From a checkpoint of a small transformer trained on Wikipedia.
Size: 8 layers, width 512, MLP 1344 SwiGLU, vocabulary 8192, 33.3M parameters.
Architecture: RMSNorm before each block, rotary positions, no biases in attention or MLP, normalized queries and keys.
MLP neurons of a small language model. Each row is named by its layer, matrix (down: output weights) and neuron, and shows model dimensions 266-329. Each number is 128 + 24 x the weight over its row's rms, rounded and kept within 0 to 255. A neuron's up and down rows have the sign that makes its largest values positive.
A block is one neuron, or neurons of one layer that tend to fire together. After each block is what it responds to, as a language model described it from the Wikipedia text at the highest values.

L5.down1262 [120 131 117 112 129 135  99  89 133 145 118 112 130 117 114 137  95 143  98 152 119 134  93 125 123 125 120  99  95 124 136 123 121 181 108 104 126  97 147 136 134 108 182 100 171 125 166 114 144 116  87 117 130  71 102 143 162 134 130 169 119 137 128 131]
Description: Quantifier words opening noun phrases (all, All, such as, any, every, most), plus mid-word pieces such as all in allergy/Allied, id in guidance, ary in varying.

L5.down761 [120 111 126 110 102 122 103 145 109 143 165 165 131 148 156 101 144 115 116 118 167 161 137 115 142 129  99 138 147 156 106  50  80 152 121 161 106 135 128 184  62 166 121 120 161 116 157  64 129 148 115 121  76 144 123 118 112 105  86 133 140  96 155 182]
Description: Prepositions or verbs that introduce an upcoming object, as in responded to, light on, look at, and second numbers in football scores (0-1).

L5.down370 [141 161 121 136 130  76 108 144 146 121 126 141 128 138 115 152 124 126 126 116 125 168 114 111 140 141 181 125 134 114 133 121 124 115 149 133 153 117 103 129 111 143 147 108 169 130 141 129 164 153 111 114 136  96 134 117 142 129 131 129 122 108 109 123]
Description: The word of right after a noun, especially in titles and proper names (House of Mahjong, Army of Mujahideen), and sometimes in fixed phrases (oath of office, number of records).

L4.down83 [137 153 129  98 136 134 133 116 122 152 136 165 130 135 177 148 134 114 170  83 156 118 100 120 116 131 137 137 139 166 129 128  68 143 107 132 142 165 132 131 129 122 116  91 130  78 127 126 152 127  95  86 100  85 113 178 100 164 144 104 114 131 132 143]
L4.down386 [ 77  90 123 132 113 140 144 107 170 116  92 144 111 140 148 149 135 122 127 139 157 149 161 157 122 114  92 100 145 132 154 135 113 137 120 119 129 136 152 159 139 154 133 140 121 150 113 138 147 102 105 118 136 119 198  95 142 163 151 181 102 143 120 157]
L4.down487 [115 131 145 144 123 152 126 115 115 106 116 124 116 123 133 155 137  94 147 127 158 138 114  94 159 144 101 149 157 148 119  96 131 143 123 135 120  54  96 166 105 134 136  71 116 143 154 122 129 123  63 143 159 127 115 105 125 150  96 125 110 154 120 152]
L4.down516 [142  98 116 144 151 155 136 146 134 166 163 110 133 175 122 126  95 161  91 134 170 131  89 152 125 129 140 122 124  94 112 161  87 145 140  66 159 141 136 141 128 147 141 141 164 137 101 124 175  99 115 129  97  81 169 149 146 137 115  75  48 116 124 114]
L4.down1063 [136 128 114 130 142  90 154 148 136 154 115 112 164 160 143 136 119 175  95 133 140 125 135  88 179 135 106 157 151 135 140 136 126  96 103 149 166 128 123 168 127 114 136 147 115 111 136 119 123 101 121 130 105 129 136  92 160 152 123  74 125 158 144 135]
L4.down1071 [122 108  78 143  98 137 131 139 137 155 116 136  78 111 140 137 150 153 104  97 142 144 131 153 122 125 126 141 133 182  99 105 142  91 139 114 158 105 113 130 100  89 170 147 173  99 154 140 191 141 155  83 118 111 145 139 106 179 132 110 128 117 110 120]
L4.down1082 [166 170 152 100 136 117 155 140 144 108 135  96 132 111 150  96 135 142 152 190 161 132 101 114 134 131 122 113 155 132 136 116 132 140 127  71 142 124 134 118 138 162 100 160 148 101 150 113 110 115 161  61  86  82  73 149 118 128 129 142 104  98  80 139]
L4.down1281 [148 124  80 104 148 133 142 105 113 175  86 137 100 135 127 120 115 111 113 106 125  91 129 163 144 124 122 143 124 185 144 129 150  97 123 116 137 127 138 138 112 131 124  99 172 129 157 117 130 134 130 119 167 102  98 110 116 121 127 136 154 156 117 142]
Description: Prepositions, relative pronouns and that right after a sentence-opening noun, starting a postmodifier before the main verb: Supporters who, much of, Passengers from.

L4.down200 [ 97 155 130 121 123  98 139 109  88 141 156 136 136 138 149 135 185 101 111 155 177  99 159  86 181 118 102 135 134 156 197  99 146 146 144 160 148 116 108 119 111 142 123 146 123 134 149  98 140 140  98 133  97 105 136 149 151 160 164 101  95 161 113  84]
L4.down298 [131 107 130 154  94 146 105 150 169 122 152 162 103 106 169 107 130 103 118 129 110 109 144 126 123 160 133 110  80 116 145  93 111  90 104 117  89 122  92 123  78 127 101  81 123 137 116 127 164 141 100 111 128  74 174 157 166 119 141 149 128 117 109 180]
L4.down324 [138 133 126 160 114 142  90 147 112 111 146 132 169 119 147 114 136 182 130 128 102 100 139  77 118 113 175  94 132 158 144 138 172 130 146 159 138 112 153 109 150 126  99 115 159 172 131 112 128 158 119 126 113 156 139 156  98 133  84 102 132 142 123 135]
L4.down398 [108 127 156 103  84 117 111 115 106  88 127 109 133 184 112 157 167 114  94 137 164 105 119 116 111 151 115 139 107 172 148 107  93 113  86 128 127 157 175 114 111 115 104 129 105 152 119 103 123 145 160 111 130 145 126 130 133 156 123 152 102 134 142 159]
L4.down434 [138 100 114 117 126 136 109 111 145 159 160 140 106  91  90  89 105 110 118 158 133 111  84 146 120  97 143 118 129 147  99 148 107 164 154 119 142 163  91 145 126 135 128 115  86 130  98  94 128  91  95 137 116 148 117 111 184 120 142 125 129 158 102 128]
L4.down1064 [124 143 114 170 124 106  92 108 101 155 135 160 176 136 125 134 144 115 113 154 135 101 163 102 113 126 101 110  85 163 137 116 103 124 146 134 162  75 144 142  92 161 155 132 125 141  97 135 140 131 108 141 147 107 141 108 133 142 132 132  54 138 164 144]
L4.down1164 [150 139 140 147 148 159 129 113 149  84 112 142 146 181 136 156 124 134 131 126 125 137 127 175 133 104 105 120  87 117 156 120  88 127 148 137 140 107 153  90 160 139 134 132 106 127 102 136 157 128 135 106 110  84  88 146 146 123  72 138 114 174 144 145]
L4.down1256 [135 132 147 153  93 137 119  75 117 117 179 134 151 130 123 148 111  83 139 119 126 147 118 130 135 150  88 127 141 134 149 170 135 158 122 105 149 127 143 122 136 141 103 123 114  99 110 141  55 151 150 131 103 116 158 160 184 117  97 153 106 149  95  77]
Description: Second word-piece after a short start, especially at in d-at-abase, plus of/de/in linking multiword names (House of Mahjong, Ciénaga Grande de).

L3.down155 [118 118 138 134 143 108 120 158 100 136 133 141 153 131 135  96 119 157 105 109 129 127 167 186 131 164 132  75 127 170 126 140 115 156 128 141 140 102 114 132 126 135 177 145 149 106 111 124 101 119 122 100 134 114 163 122 119  83 111  90 121 146 148 113]
L3.down281 [140 156 117 129 120 136 131 128 129 139 135 112 106 121 113 145 146 164 108  93  93 138 166 138 121 113 126 136 125 132 138 168 141 137 139 111 109 131 106  77  84 153 159 128 140  92  97 131 110 133 110 145  93 128 129 125 142 110 135 117  89 161 160 136]
L3.down387 [135 165 106 141 111  82 139 141 111 135 140 138  89 110 144 135 122 179 108 130 120 100 130 142 157 135 100 149 152 127  88 143 155 150 151  77  78  77 168 144  88 109 113 105 150 103 140 137 145  85 123 155 117 101 149 150 132  96 135 128  99 135 128 108]
L3.down490 [127 111 113 148 128 153  98 129  94 113 134 127 106 141 149 138 171 113 107 148  92 132 126 146  95 108 134 130 150 139 111 151 148 144 100 147 125 144 146 130  76  96 121 130 121  83 123 118 138  85 143 139 204 118 186 134 151 137 136  95  97 123 138  99]
L3.down522 [ 97 132 127  90 172 125 130 162 141 169 129  86 149 149 146 149 110 137 126  50 139 156 150 120 186 126 123 130 187 148 123 149 185 144 122 142  93  98 128 123 108 113 114 155 148 118 107 161 140 121 127 130 124 122 137 159 150 133 141 119 175  70 118 127]
L3.down854 [135 160 122 126 148 143 133 152 135 131 169 121 105  95  92 189 143 126 130  98 147 168 152 156 128 119 114 115 122 132 126 180  61 163 113 162 112  88  78 133 132 144 136 123 104 115 118 115  77 143 111 135 114 158 206  63 104 113 136 112 108 124 153 126]
L3.down885 [110 148 138 109 155 130 144 132 121 142 128 133 109 148 139 120 119 178 181 155 158 118 133  92 131 103 111 168 160  86  58 128  94 128 120 152 100 120 141 113  92 129 183 117  81 115 120 174 139 166 116 139 100 133  91 164 121 100 138 162 145 134 158 105]
L3.down1169 [154 127 154 120  75 113 126 150 129 121 111  96 142 129 154 116 117 154 119 129 105 138 107 135 111 183 151 108 159 138 135 159 148 150 138 180 123 128 121  89 125 147 129 136 143  72 136 129 128 121 177 143 130 147 161 130 126  98 154 118 121 120 193 122]
Description: Prepositions a preceding noun or verb requires before its object, such as interest in, information about, control over, according to, based on.

L3.down77 [144 105 153 131 145 165 123 152 115 137 117 123 118 121 152 142 111 146 126 138 156 174 131 133 105 153 148 131 159 122 134 121 132 145 104 141 150 143 151 103 156 153  99 117 109  82 127  75 130 108 111 129 126 156 136 171 120 104  68 112 107 114 146 105]
L3.down108 [ 98 157 124 109 142 113  80 156 107 151 136 137 118  95 115  95 144 163 123  97 178 134 107 142 129 100 133 131 141 153 129 129 114 141 132 122 118 163 157 104 148 121 190 110 101 152  80 145 121 118 118 115  98 122 123 156  92 135 142 182 113 100 165 119]
L3.down220 [138 131 123 137 144 129 127  98 129  89  98 163 104 142 108 133  83 148 157 134 119 128 123 104 138 149 115 169 116 125 112 119 168 115 147 118 132 101 114 100 114 109 158 138  97 134 152 133 129 165 131 113 107  89 109 128 122  86 150 160 137 132 157 148]
L3.down525 [127 155 101 106 137 119 128 199 142 171 141 120  98 103 132 111 112 154 140 139  98 179 134 145  99 131 155 142 143 101 122 102 137 136 116 135 127 129 148 158 120 183 107 141 185 125 166 114 162  96 155 154 165 130 171 168 110 141 131 119  96  98 114  93]
L3.down1029 [100 112 139 136 187 100 105 170 142  92 119 158 161  93 163 110 122  89 104 158 171 156 143 118 107 114 130  99 103 155 106 129  96 140 126 179 123 140 155  85 120 130 147 114 109 132 164  87 151 104 112 138 128 148 149 137 131 141 140 114  75 147 124 147]
L3.down1187 [138 161 135 140 121 149 148 145 171 143 140 154 108 135 141  87 130  85 114 136 115 122 127 114 123  96 139 143  96  55  94 122  85 138 135 114 112 114  94  91 154 101 133  95 142 100 147 107 161 174  98 146  98 108  89 176 152 107 124 142  79 133 146 149]
L3.down1259 [ 92 115 106 136 125 155  99 133 145 129 163 129 137 136 110 148 111 143 118 152  94  84 152 143 143 139 120 123 145 120 146 112 124 140 120 116 169 141  90 149 158 126 128 141 116 131  89 125 122  97 118 114 113  78 176 166 144 102 150 162 167 166 164 125]
L3.down1300 [159 147  81  98 158 140 101 160 172 122 103 112 128 103 131 109 140 147 122 122 123 120 131 133  68 135 145 109 109  66  79 103 130 146 131 116 103 140 147 145 154 158  80 135 110  86 125 150 147 117 101 141 139 138 136  94 146 155 139  85 125 126 133 143]
Description: Fires on quantifier words opening a noun phrase, often sentence-initial or before "of", such as most, some, many, each, all; also "of" after list/series/dozens.